Weights of a small transformer language model.
Size: width 768, 6 heads of 128 (1 for keys and values).
MLP neurons of a small language model. Each row is named by its layer, matrix (up: input weights) and neuron, and shows model dimensions 128-223. Each number is 200 + 20 x the weight over its row's rms, rounded and kept within 0 to 999.
A block is one neuron, or neurons of one layer that tend to fire together. Before each block is what it responds to, as a language model described it from the Wikipedia text at the highest values.

Later parts of names. Tokens inside or after the first part of personal names, mostly later surname pieces or middle names, as in Rhys Mey-ers, Kirik-ov, Alf-onso, Tom Harvey, often in tables or name lists.
L2.up3056,197,215,221,212,218,162,207,235,192,207,210,176,174,179,172,209,191,197,188,218,197,180,193,193,209,210,211,191,196,216,220,194,187,198,213,225,196,203,177,182,176,192,230,215,216,187,215,199,216,194,239,192,198,180,216,191,228,182,214,213,208,179,220,208,170,227,213,197,229,245,199,164,220,200,202,192,191,176,208,209,208,191,172,178,187,201,159,216,202,194,216,223,199,240,209,200

Before a name. Tokens where a person's or company's name comes next or begins: "by" after produced/led/written, infobox fields like "Label:" and "Born:", first names opening list or cast lines.
L2.up3070,240,237,242,226,197,181,222,190,197,215,219,222,215,178,247,215,208,177,197,183,220,181,212,170,158,206,217,194,166,223,181,186,198,196,208,193,215,198,172,207,190,174,213,226,156,202,168,201,216,177,175,187,247,206,180,191,174,216,161,221,210,219,182,195,232,196,192,202,217,176,201,183,221,208,172,175,186,217,165,168,202,214,244,187,197,197,201,175,204,200,183,189,211,249,221,192

Surname final token. Last word-piece of a person's full name, mostly the surname ending, in credits, tables and lists, e.g. Velas-quez, Sam-berg, War-hol.
L5.up513,205,212,207,221,205,187,223,175,227,169,190,204,193,160,232,242,189,203,223,168,224,197,209,177,189,210,236,194,242,232,207,205,189,193,193,195,141,182,205,183,218,197,189,197,245,200,211,209,243,212,222,190,206,165,234,209,203,158,195,164,198,205,223,205,229,222,199,219,232,186,171,212,164,195,184,198,211,198,192,198,225,156,192,186,195,220,188,221,197,248,218,215,196,173,222,207
L5.up550,206,165,194,230,197,191,207,226,187,182,236,226,185,184,190,187,204,175,192,216,202,176,212,200,205,206,233,212,191,210,201,220,212,266,219,193,207,219,208,205,221,213,210,209,199,187,204,192,199,185,230,221,217,209,190,194,197,207,203,214,214,189,239,189,177,201,184,226,195,196,215,208,207,237,192,191,203,185,227,218,180,177,217,215,183,200,172,217,198,211,204,217,184,200,203,209
L5.up664,222,192,219,247,232,214,209,186,183,217,212,232,145,185,220,161,208,199,201,196,184,187,166,171,182,191,201,221,208,201,229,185,199,243,260,184,171,189,153,199,229,219,213,172,219,212,199,192,185,196,196,200,199,154,196,187,213,197,220,225,173,203,233,230,189,200,197,192,198,200,216,159,222,211,209,184,173,169,203,196,231,235,186,215,190,188,179,186,214,204,212,203,203,226,194,199
L5.up987,224,195,203,193,209,181,218,191,203,199,212,185,198,203,179,197,221,199,211,182,207,206,199,175,216,229,204,216,214,199,205,183,181,196,176,182,218,199,225,233,231,193,177,200,181,208,239,219,177,209,223,201,206,197,209,205,187,189,161,194,203,228,194,210,205,187,179,203,197,217,244,191,177,227,208,200,195,177,185,155,183,142,192,205,202,220,224,216,214,196,167,215,222,216,207,226
L5.up1095,215,182,153,200,225,211,239,170,169,152,208,192,196,194,161,156,207,183,192,208,235,189,207,208,192,207,198,245,206,188,227,172,192,249,257,189,197,187,196,206,220,216,193,197,199,197,223,167,185,183,212,215,205,212,227,213,212,180,183,187,194,214,250,205,197,215,195,171,224,222,198,193,210,192,178,208,182,203,198,223,231,198,200,175,174,207,196,192,228,220,187,199,211,197,216,213
L5.up1244,218,187,198,158,214,196,224,174,225,238,233,193,195,214,189,179,209,191,181,204,173,200,220,179,226,172,208,208,212,190,219,215,201,212,220,197,174,228,167,224,210,190,211,206,224,180,231,147,234,212,181,169,200,201,197,209,189,184,179,223,185,203,222,182,185,196,196,230,200,223,223,241,214,212,204,236,192,201,181,227,210,204,151,228,173,170,216,212,232,224,195,203,184,186,203,182
L5.up1506,207,217,203,185,204,193,238,188,223,215,201,188,156,235,182,195,189,203,218,220,248,221,213,189,246,177,179,216,241,209,193,191,199,188,215,197,188,186,181,199,194,226,232,182,224,176,218,206,235,199,233,210,202,210,204,199,217,195,172,209,169,228,226,202,212,180,194,217,193,229,211,169,218,198,169,204,188,211,217,239,222,210,201,190,218,202,195,209,218,194,206,189,207,210,204,231
L5.up1628,189,161,201,195,207,215,201,189,194,241,204,197,182,193,203,193,189,186,198,205,183,240,215,201,176,210,198,196,221,233,204,206,191,238,203,187,193,245,171,226,191,186,189,193,201,171,182,181,234,190,224,199,204,190,157,199,197,170,231,204,195,213,191,186,199,204,198,219,207,218,201,216,165,201,196,196,207,216,217,214,156,224,206,214,187,178,205,215,210,187,204,205,191,179,176,225
L5.up1644,213,184,160,235,203,205,190,218,179,194,209,204,199,165,196,171,194,184,210,175,222,173,191,190,205,212,206,179,194,178,230,210,192,210,206,174,161,215,190,165,206,196,190,205,228,189,197,201,240,216,225,222,256,198,199,161,206,218,204,212,231,229,212,217,188,243,198,215,181,220,209,198,205,211,170,224,200,158,225,248,216,199,202,208,221,194,187,209,196,211,196,207,188,165,178,194
L5.up1894,190,190,182,217,218,192,189,217,208,254,227,149,212,210,193,181,222,193,192,218,197,200,202,170,199,172,211,221,225,184,182,167,233,225,242,212,159,208,181,218,222,168,183,242,229,203,176,174,206,214,217,218,211,220,174,211,178,193,198,195,178,208,207,209,187,163,175,187,198,209,233,185,176,201,193,238,181,168,208,204,216,207,225,227,196,199,192,222,161,193,190,211,232,206,190,206
L5.up1913,197,164,234,174,214,218,202,223,171,212,217,175,166,223,213,199,224,191,242,197,234,197,211,171,190,212,215,230,241,213,163,243,174,167,222,185,172,201,194,219,203,225,222,189,196,230,228,214,171,167,188,179,219,190,198,183,203,212,158,179,208,179,229,153,170,197,198,227,203,236,191,224,221,251,191,224,192,189,155,198,214,188,212,202,172,179,174,213,227,163,181,206,222,191,181,219
L5.up2598,164,201,164,182,221,184,200,166,174,223,192,187,177,198,184,202,217,201,227,202,205,232,193,222,215,164,191,233,197,204,195,190,185,198,234,208,192,185,204,210,205,187,175,189,249,223,190,184,238,181,227,219,239,189,191,194,179,165,191,169,192,183,193,197,190,217,218,216,180,233,199,210,157,219,184,222,198,211,214,174,164,202,214,201,198,201,193,233,197,180,195,197,160,186,225,198
L5.up2716,208,201,174,196,205,229,189,220,224,173,196,186,147,197,240,199,211,187,206,214,225,197,220,160,197,215,150,196,214,194,238,189,189,194,213,190,187,180,173,180,167,194,218,207,242,236,185,183,227,214,196,222,196,213,205,174,231,179,178,217,194,175,208,217,207,180,191,196,211,225,197,193,216,166,187,222,209,193,232,199,235,173,185,222,178,198,185,206,198,203,207,188,210,180,191,212
L5.up2753,188,174,195,177,196,206,209,178,209,153,221,189,196,155,149,206,190,157,228,188,211,219,206,181,221,206,255,195,222,213,191,196,205,216,225,182,173,231,174,212,237,181,186,210,189,187,211,227,192,183,195,204,216,169,216,199,235,191,228,212,154,207,199,200,197,222,191,194,187,216,206,179,213,196,199,214,218,217,200,210,195,196,216,204,201,230,184,192,210,210,172,228,203,204,206,203
L5.up2997,193,224,270,204,189,238,266,178,194,179,203,182,184,195,190,233,204,225,225,219,220,192,196,188,187,212,195,161,212,230,174,224,201,199,212,178,223,199,163,180,213,213,173,191,194,188,184,209,209,213,212,194,188,179,195,212,218,188,218,231,190,198,191,225,187,200,199,203,213,199,220,187,203,215,193,220,174,186,204,204,206,192,217,226,179,168,215,224,172,217,210,205,207,184,196,183
L5.up3033,184,226,212,223,218,194,218,192,182,218,243,182,209,160,179,150,192,185,225,170,156,209,211,207,217,184,188,211,209,237,200,204,194,214,218,190,204,204,203,228,248,210,201,177,234,188,214,200,224,196,230,216,213,189,179,196,203,213,188,195,217,201,218,215,211,176,189,220,194,199,212,203,233,193,200,203,174,202,201,211,211,182,196,183,214,208,174,227,185,180,213,199,173,208,179,220

Token after a name. The verb, comma, semicolon, pipe or "as" right after a person's or title's name, as in "Salisbury was", "Peter Rodino,", "William Mervyn as".
L2.up2192,160,247,194,192,216,204,223,201,179,207,185,162,183,208,187,196,223,207,218,210,203,195,176,187,184,185,218,204,216,190,206,211,182,201,216,208,181,190,188,175,198,224,215,189,206,214,186,176,186,228,184,204,233,181,215,229,209,206,195,200,184,178,217,194,166,198,227,227,211,202,189,171,185,233,198,174,208,232,205,234,158,180,208,212,227,206,174,220,186,168,222,181,200,211,219,197

Surname tokens after first names. Surname tokens, or pieces of surnames, right after a given name in credits, tables, cast lists and prose, e.g. Hall, Cole-man, Bro-cklehurst.
L4.up886,182,203,194,207,199,209,182,176,225,195,204,198,179,190,154,206,202,201,203,194,231,208,206,204,200,202,214,209,211,245,212,185,253,197,206,203,197,179,207,194,210,209,202,174,204,211,228,166,206,214,238,200,179,206,241,187,211,215,174,168,218,191,219,204,213,202,189,234,199,242,190,170,185,205,174,215,185,201,219,213,200,207,205,192,199,220,188,222,194,187,174,194,196,202,161,232
L4.up1958,217,224,208,208,209,186,207,196,211,187,213,162,200,172,169,220,199,205,244,220,221,198,212,170,233,200,230,228,226,196,187,189,211,188,174,193,196,203,206,205,192,179,225,195,227,192,221,190,212,226,230,210,236,186,221,218,212,192,203,208,167,236,208,189,237,155,194,225,209,222,225,165,208,250,182,216,214,192,205,193,181,182,186,209,226,198,219,225,233,167,203,216,219,219,181,226
L4.up2496,166,208,185,223,218,198,194,188,200,213,177,176,164,197,183,217,175,228,195,218,220,197,197,194,194,183,212,203,214,195,239,199,206,233,195,209,227,188,145,175,202,170,208,193,213,215,227,174,227,202,182,200,225,191,192,218,195,172,216,214,211,201,236,195,197,203,210,215,190,232,218,198,196,201,190,221,181,208,211,216,198,215,171,194,201,197,204,216,208,201,195,194,209,208,189,227
L4.up2519,181,219,234,243,215,195,189,209,200,165,212,154,208,158,190,232,174,235,217,238,207,199,205,211,201,211,195,200,213,209,240,159,218,178,221,218,178,175,165,206,185,191,226,201,203,221,214,179,236,204,233,162,182,185,230,223,200,183,217,218,202,200,192,202,222,209,189,177,211,188,177,185,226,173,169,191,172,209,208,187,171,224,170,224,200,215,199,199,180,183,191,198,192,237,196,184

Biography role predicates. Tokens in biographies just before a person's role, title or nationality is stated, e.g. "He was", "(鈴木 洋平)," "served as", "Japanese".
L5.up120,159,172,160,200,193,191,187,184,202,163,171,203,194,206,203,184,222,177,173,212,216,233,211,184,186,186,190,231,192,204,206,161,190,185,202,188,142,191,181,191,200,214,225,197,236,197,216,203,188,196,198,200,220,171,207,202,214,208,198,210,187,219,184,184,221,191,193,224,218,225,214,212,200,222,173,206,173,223,198,220,203,191,190,199,223,165,198,165,236,165,215,207,220,213,217,189
L5.up293,196,195,218,190,218,176,219,184,217,204,182,203,180,186,132,220,181,215,181,202,185,206,237,212,195,224,222,211,201,211,233,201,210,194,208,192,190,176,194,154,184,210,222,192,201,213,193,200,228,202,200,192,180,195,253,189,265,174,210,232,202,212,204,194,224,209,179,223,193,191,176,198,203,209,216,223,172,206,202,178,164,201,196,245,196,229,194,193,174,165,216,181,182,221,220,213
L5.up335,214,185,214,178,201,245,197,236,208,183,204,190,214,244,164,199,194,212,227,164,214,203,203,197,194,181,192,201,194,215,162,188,184,218,220,175,186,220,196,178,225,211,198,205,203,221,203,214,220,246,230,214,205,215,180,217,209,200,193,236,190,189,234,152,198,193,207,214,196,202,205,192,215,221,195,209,202,179,222,187,178,186,223,258,169,186,168,177,230,181,171,201,191,219,193,193
L5.up619,172,207,199,200,198,190,179,190,191,200,233,199,220,269,220,215,228,229,209,201,212,159,223,184,238,196,206,243,203,219,204,214,229,221,224,168,197,205,216,169,239,242,220,216,182,211,195,185,216,187,191,221,225,188,192,175,200,204,211,205,205,166,227,194,242,206,209,224,197,189,220,206,219,231,167,215,173,238,218,184,195,179,185,197,179,221,171,201,238,164,226,180,163,192,203,193
L5.up807,181,188,206,210,187,218,170,195,176,238,218,172,190,190,185,162,208,208,206,190,206,203,188,205,191,187,233,173,198,225,227,167,207,214,202,172,180,210,190,204,227,198,209,189,211,243,198,173,183,229,207,219,235,221,235,174,191,244,201,223,213,192,224,186,198,165,193,215,204,241,204,197,185,214,178,184,196,226,213,194,185,220,197,216,197,194,177,218,183,186,212,208,171,167,194,209
L5.up1670,203,187,182,194,195,189,200,219,187,215,209,222,181,233,180,151,204,198,199,199,208,153,202,181,184,210,204,205,203,222,168,186,193,205,196,198,175,192,200,181,186,205,218,204,220,208,190,198,197,239,195,204,211,207,164,228,212,175,216,222,194,186,232,186,215,200,206,193,201,214,198,197,221,225,207,203,199,191,201,220,193,174,224,211,186,204,152,202,250,185,216,187,208,184,157,208
L5.up1922,198,228,229,169,206,205,197,221,226,186,171,194,197,213,180,202,211,213,217,170,212,183,215,195,225,210,212,155,168,218,198,210,205,177,222,172,202,196,216,210,206,226,171,184,199,213,152,187,237,197,215,200,215,213,220,201,187,226,169,208,210,193,237,177,201,221,146,195,184,224,188,235,210,206,191,177,196,195,196,221,190,214,166,216,221,197,197,204,212,195,206,156,232,210,199,216
L5.up1981,169,179,231,207,188,236,241,188,207,198,169,227,206,142,191,180,226,207,207,195,243,206,200,179,214,202,184,179,200,230,139,170,184,195,236,224,203,201,188,185,208,191,186,195,194,171,200,205,226,208,211,198,217,193,162,191,171,217,168,200,221,207,187,177,186,219,173,197,166,232,204,200,199,205,199,180,172,210,183,216,200,231,211,205,219,196,186,214,190,204,192,191,229,207,241,180
L5.up2174,204,181,204,190,214,218,214,201,184,220,208,172,177,212,195,203,206,167,213,204,221,162,192,170,160,183,213,205,186,190,180,201,186,191,210,200,182,177,203,199,190,224,212,174,229,206,202,153,224,186,215,225,231,191,220,204,208,198,199,195,215,253,218,225,212,146,214,226,194,190,225,182,211,193,217,209,170,214,176,194,199,204,198,213,223,169,197,178,198,195,176,196,213,231,170,184
L5.up2207,197,213,196,215,174,202,224,203,213,194,198,209,195,221,204,187,174,193,218,201,207,190,204,184,221,180,224,206,196,204,218,151,187,248,204,193,165,182,200,216,176,207,204,191,222,206,203,193,213,224,200,200,206,170,202,208,223,186,224,211,197,198,188,180,153,230,188,194,208,220,171,175,196,232,200,227,202,206,179,238,193,193,193,193,190,205,182,202,174,189,227,193,225,191,224,200
L5.up2303,173,210,212,213,227,242,250,193,218,196,180,192,204,228,184,215,201,215,173,190,204,195,197,232,174,192,205,174,203,235,181,177,208,224,198,220,212,197,193,182,214,226,171,190,212,214,193,195,203,219,188,191,221,183,213,205,192,201,207,203,252,195,199,177,186,191,162,229,169,241,180,199,219,200,172,246,176,175,193,192,214,218,208,218,206,212,207,165,202,229,179,177,196,213,198,189
L5.up2827,178,206,208,154,200,188,204,217,185,204,198,198,212,227,182,197,194,193,248,219,204,198,191,214,194,196,191,197,221,229,204,194,174,179,190,175,188,180,227,198,201,216,210,194,177,193,192,192,168,222,214,218,215,216,203,208,176,222,201,237,213,226,237,209,247,198,183,166,214,191,210,202,203,223,199,226,182,189,202,201,190,202,198,194,199,197,195,208,210,198,200,180,191,196,207,191
L5.up2832,193,197,217,188,196,199,204,162,219,201,208,179,203,211,194,196,219,202,214,195,237,193,237,202,204,182,216,202,196,180,179,187,205,204,198,192,190,182,200,160,178,199,191,198,193,213,206,197,231,188,209,232,205,195,216,179,182,193,195,186,201,258,214,192,204,156,213,208,194,227,212,209,166,223,202,225,181,208,189,207,228,188,220,187,205,195,171,203,219,191,183,182,212,240,188,197
L5.up2849,203,171,201,196,176,205,209,155,201,153,180,191,208,251,166,215,223,209,192,200,240,202,195,192,196,196,177,238,197,178,163,183,204,179,180,194,159,200,226,175,187,192,233,194,202,227,199,208,193,227,208,240,190,193,232,202,190,212,180,217,187,229,210,190,217,171,226,189,215,202,231,214,232,212,207,209,195,180,168,268,192,216,160,211,189,209,207,215,248,200,199,224,244,203,220,176
L5.up2864,210,203,185,186,210,246,206,212,210,189,230,173,209,196,189,186,175,170,201,176,229,182,193,184,235,202,186,187,231,189,207,205,208,202,217,213,183,238,234,186,215,214,193,196,198,188,188,195,228,216,185,196,212,211,197,189,225,172,193,235,228,227,214,184,218,190,189,196,201,222,205,184,200,176,181,200,173,204,202,199,182,194,192,239,215,194,171,159,201,186,175,200,194,228,192,195
L5.up3004,211,222,251,234,210,203,206,170,191,187,210,175,210,204,204,197,206,202,183,181,214,205,195,199,172,202,192,206,189,222,189,204,195,187,217,204,181,240,212,213,205,218,184,187,188,196,220,211,203,246,167,179,192,206,183,184,216,209,172,198,209,206,202,222,244,162,170,169,204,177,168,213,169,198,220,175,145,176,210,189,234,180,219,194,181,218,177,213,224,188,199,186,202,171,184,188

Given names in lists. First names (or their first piece) starting a full person name in tables, lists and credits, such as John, David, Paul; occasionally South before Africa.
L5.up6,167,188,217,189,222,223,217,179,191,209,171,183,198,214,160,212,235,198,196,164,193,179,204,197,187,186,232,194,158,183,182,216,233,203,209,207,192,179,173,186,212,212,190,181,203,224,226,216,173,210,200,181,202,176,205,166,178,208,225,185,212,215,190,185,210,200,179,219,184,205,224,227,229,205,219,224,175,156,171,171,198,213,180,227,205,221,211,239,200,184,192,203,162,226,175,223
L5.up199,203,237,186,199,199,205,206,207,222,182,178,182,206,202,199,228,200,199,210,189,236,168,173,170,206,228,214,175,181,206,165,207,201,223,220,193,183,170,239,196,216,189,246,190,182,207,221,198,190,176,195,199,211,196,231,203,199,237,213,193,227,232,209,169,223,159,194,179,202,184,211,206,232,190,175,199,195,180,162,179,197,212,196,216,218,187,189,194,212,162,201,216,227,233,233,203
L5.up744,239,216,231,198,202,201,212,202,214,174,208,177,229,191,201,184,176,255,185,166,193,209,190,193,236,186,231,198,225,193,215,198,163,222,198,219,170,206,184,186,224,211,236,168,176,213,225,178,192,223,195,242,198,194,207,176,210,247,183,193,203,232,233,202,212,224,157,200,186,193,177,177,212,200,196,151,209,182,207,203,169,164,234,223,219,212,166,204,228,175,187,182,195,224,183,229
L5.up1476,208,206,207,203,213,205,232,204,191,202,230,169,188,185,180,217,212,218,239,189,202,214,189,194,241,169,240,182,182,194,203,205,219,196,189,195,197,210,213,200,210,200,208,205,222,222,173,170,200,197,212,207,140,208,169,182,182,214,204,197,185,241,201,212,177,204,196,195,208,157,182,223,175,198,187,174,167,191,158,214,188,183,213,209,211,190,170,212,208,179,180,190,201,195,206,215
L5.up1477,208,226,195,181,220,181,208,182,194,202,166,197,209,175,160,191,210,227,180,211,196,160,217,198,172,215,210,214,203,226,198,212,226,241,206,180,200,170,178,183,212,233,242,229,188,212,196,196,192,179,195,177,205,217,201,192,197,195,201,214,234,223,212,160,207,203,159,221,175,222,216,190,200,249,161,180,183,199,194,204,196,211,217,189,200,222,184,168,211,211,205,224,219,248,188,207
L5.up1774,235,209,202,214,210,195,179,196,163,190,204,239,216,218,193,177,193,209,217,201,209,195,202,206,216,162,249,201,183,243,185,187,197,194,200,181,180,170,162,183,187,191,241,205,197,159,220,253,181,177,196,223,201,207,212,219,209,199,203,171,202,174,217,199,179,170,192,195,195,197,176,206,247,236,201,190,212,208,207,199,149,221,179,232,201,205,212,230,198,176,202,205,185,237,179,184
L5.up1815,194,234,201,198,196,196,223,219,196,190,194,192,213,160,191,190,197,207,180,194,207,175,237,190,185,230,215,218,195,192,190,207,240,222,188,176,196,180,186,181,227,216,211,208,200,213,203,211,168,195,192,194,198,203,216,170,212,230,212,227,197,240,216,203,202,186,193,203,207,212,210,187,218,193,208,184,212,156,171,226,227,212,185,204,197,177,181,176,199,188,184,203,205,212,201,211
L5.up1918,207,204,225,207,186,221,213,234,205,182,154,208,188,201,173,151,198,218,198,201,191,180,194,191,205,202,198,171,209,182,194,207,186,212,193,208,207,183,195,194,181,186,184,177,221,194,173,203,188,212,193,195,195,210,217,165,202,252,192,233,223,209,184,178,203,189,157,170,181,209,195,179,205,209,217,192,178,182,209,234,199,186,188,187,210,191,200,185,193,201,178,192,202,221,184,198
L5.up2114,219,205,230,212,202,232,189,219,178,196,215,189,209,165,218,189,216,227,215,171,200,189,191,191,213,208,232,179,191,213,161,213,236,188,192,208,190,232,225,181,228,236,213,195,164,197,197,206,185,206,136,224,263,193,200,178,199,198,207,174,234,224,210,182,204,198,196,182,178,195,187,214,191,206,194,183,158,205,224,150,195,216,183,226,177,173,174,200,225,226,199,178,218,189,171,186
L5.up2280,198,228,238,222,206,201,206,191,232,183,185,182,186,188,208,201,209,220,191,178,183,169,207,197,205,195,218,194,203,221,197,232,224,200,173,183,181,217,194,182,243,214,200,210,161,218,171,200,206,180,189,202,210,169,217,174,193,215,173,202,232,201,210,226,212,216,200,173,192,191,205,167,192,206,187,213,193,187,209,184,191,192,179,178,224,195,220,195,228,222,199,208,190,205,185,210
L5.up2672,210,195,197,210,203,184,205,199,204,197,210,219,205,193,212,207,197,185,206,235,232,154,168,195,188,209,190,224,228,185,213,190,220,197,217,175,172,217,199,177,209,198,218,196,229,226,202,198,213,204,172,227,197,184,186,205,177,216,169,230,231,201,265,181,220,171,225,224,190,173,241,226,220,220,196,220,176,197,178,201,194,222,186,166,232,233,217,253,220,223,201,215,207,211,217,228
L5.up2748,215,189,219,185,193,234,230,196,218,213,187,211,226,215,180,219,227,225,196,200,213,157,216,186,184,200,200,214,191,203,174,235,194,194,159,205,202,200,214,194,185,228,213,171,203,176,193,205,203,199,202,191,231,207,201,162,180,205,171,207,223,235,195,221,197,187,194,189,192,177,217,198,232,210,190,223,162,168,165,230,196,196,211,171,208,171,194,220,242,212,183,175,208,215,226,205
L5.up2900,213,236,226,193,219,196,229,220,189,195,230,209,210,182,196,230,184,220,191,169,208,184,235,202,178,209,188,217,199,201,167,214,227,204,182,194,185,193,194,171,204,201,223,178,207,209,202,201,178,201,202,205,167,145,209,205,197,202,207,224,214,229,212,173,221,201,193,197,201,176,180,211,232,187,202,173,196,173,210,166,193,187,180,206,192,231,202,172,178,196,160,181,206,243,184,204
L5.up2932,213,198,222,215,217,206,195,185,216,211,172,209,228,235,164,221,208,214,190,192,233,160,221,190,203,230,160,177,200,186,200,179,206,197,217,164,188,166,159,171,200,190,215,220,225,176,202,204,179,197,221,197,179,223,186,220,183,217,181,205,201,210,236,179,237,185,199,218,214,214,206,176,203,194,200,218,196,160,228,192,200,205,182,221,199,209,203,210,192,207,204,213,203,230,182,200
L5.up2939,191,220,165,200,209,188,200,191,193,232,189,187,215,226,155,205,218,231,219,168,195,159,221,196,192,209,202,235,178,209,212,205,244,213,187,177,184,205,199,184,208,203,205,196,203,204,181,185,168,231,165,220,238,200,193,188,208,203,199,218,182,217,237,186,205,202,206,192,178,206,204,188,214,205,226,179,214,213,178,206,201,218,173,235,214,177,185,221,206,226,159,182,211,197,195,207
L5.up3065,208,176,182,191,216,229,172,222,215,198,212,202,197,202,161,201,160,211,208,194,220,167,224,155,191,186,169,200,206,191,235,201,194,201,218,226,168,202,217,218,195,182,194,192,218,225,188,234,201,207,181,189,199,194,233,233,197,196,209,209,225,227,220,218,189,143,171,204,174,215,174,193,199,159,188,193,155,195,223,212,189,194,198,206,211,182,161,202,218,211,241,166,225,167,155,208

Surname start after first name. The first token or early fragment of a surname right after a given name, in tables, cast lists and prose, e.g. Paul Bert-, Margot Al-, Simon B-.
L4.up794,216,204,246,229,184,220,194,182,208,179,207,207,203,185,177,227,205,212,198,203,208,183,205,191,206,202,196,177,225,209,223,211,179,222,202,180,163,189,196,190,198,186,208,176,210,186,213,213,262,192,182,200,186,178,202,214,215,182,179,223,186,220,214,237,199,169,195,184,192,181,215,173,204,201,178,196,210,180,227,218,213,223,210,207,193,222,183,197,185,226,174,207,218,207,198,201
L4.up2284,164,229,198,188,213,219,214,165,218,143,187,179,206,154,177,179,176,219,191,197,206,213,220,197,219,177,216,221,205,208,220,159,196,172,199,157,201,208,158,213,201,171,192,201,217,222,204,172,199,219,197,174,231,175,189,199,225,206,216,203,185,196,206,215,213,185,224,167,201,218,209,192,245,183,174,186,198,224,249,221,194,210,195,217,192,212,182,178,210,195,192,197,194,199,219,224
L4.up2472,208,232,224,208,201,206,230,206,210,178,217,187,212,191,197,231,180,209,216,207,235,186,229,185,201,229,219,180,210,207,191,198,215,185,235,197,198,177,173,166,184,201,221,188,221,188,219,195,249,206,206,211,214,178,225,196,208,200,184,227,217,219,228,213,202,190,221,200,196,203,217,171,220,197,200,208,193,193,220,222,215,224,192,230,218,243,163,214,199,212,173,193,204,219,160,226
L4.up2731,184,153,189,183,197,193,160,207,231,178,217,182,192,199,216,183,170,201,267,231,191,214,198,186,226,181,177,182,239,194,211,222,225,203,202,183,197,197,195,191,193,214,214,219,219,196,239,180,210,214,235,249,199,199,191,214,229,190,166,185,186,220,217,186,226,177,193,223,175,160,222,196,187,209,200,221,178,196,179,192,224,222,193,188,208,171,193,239,236,218,199,207,192,197,187,233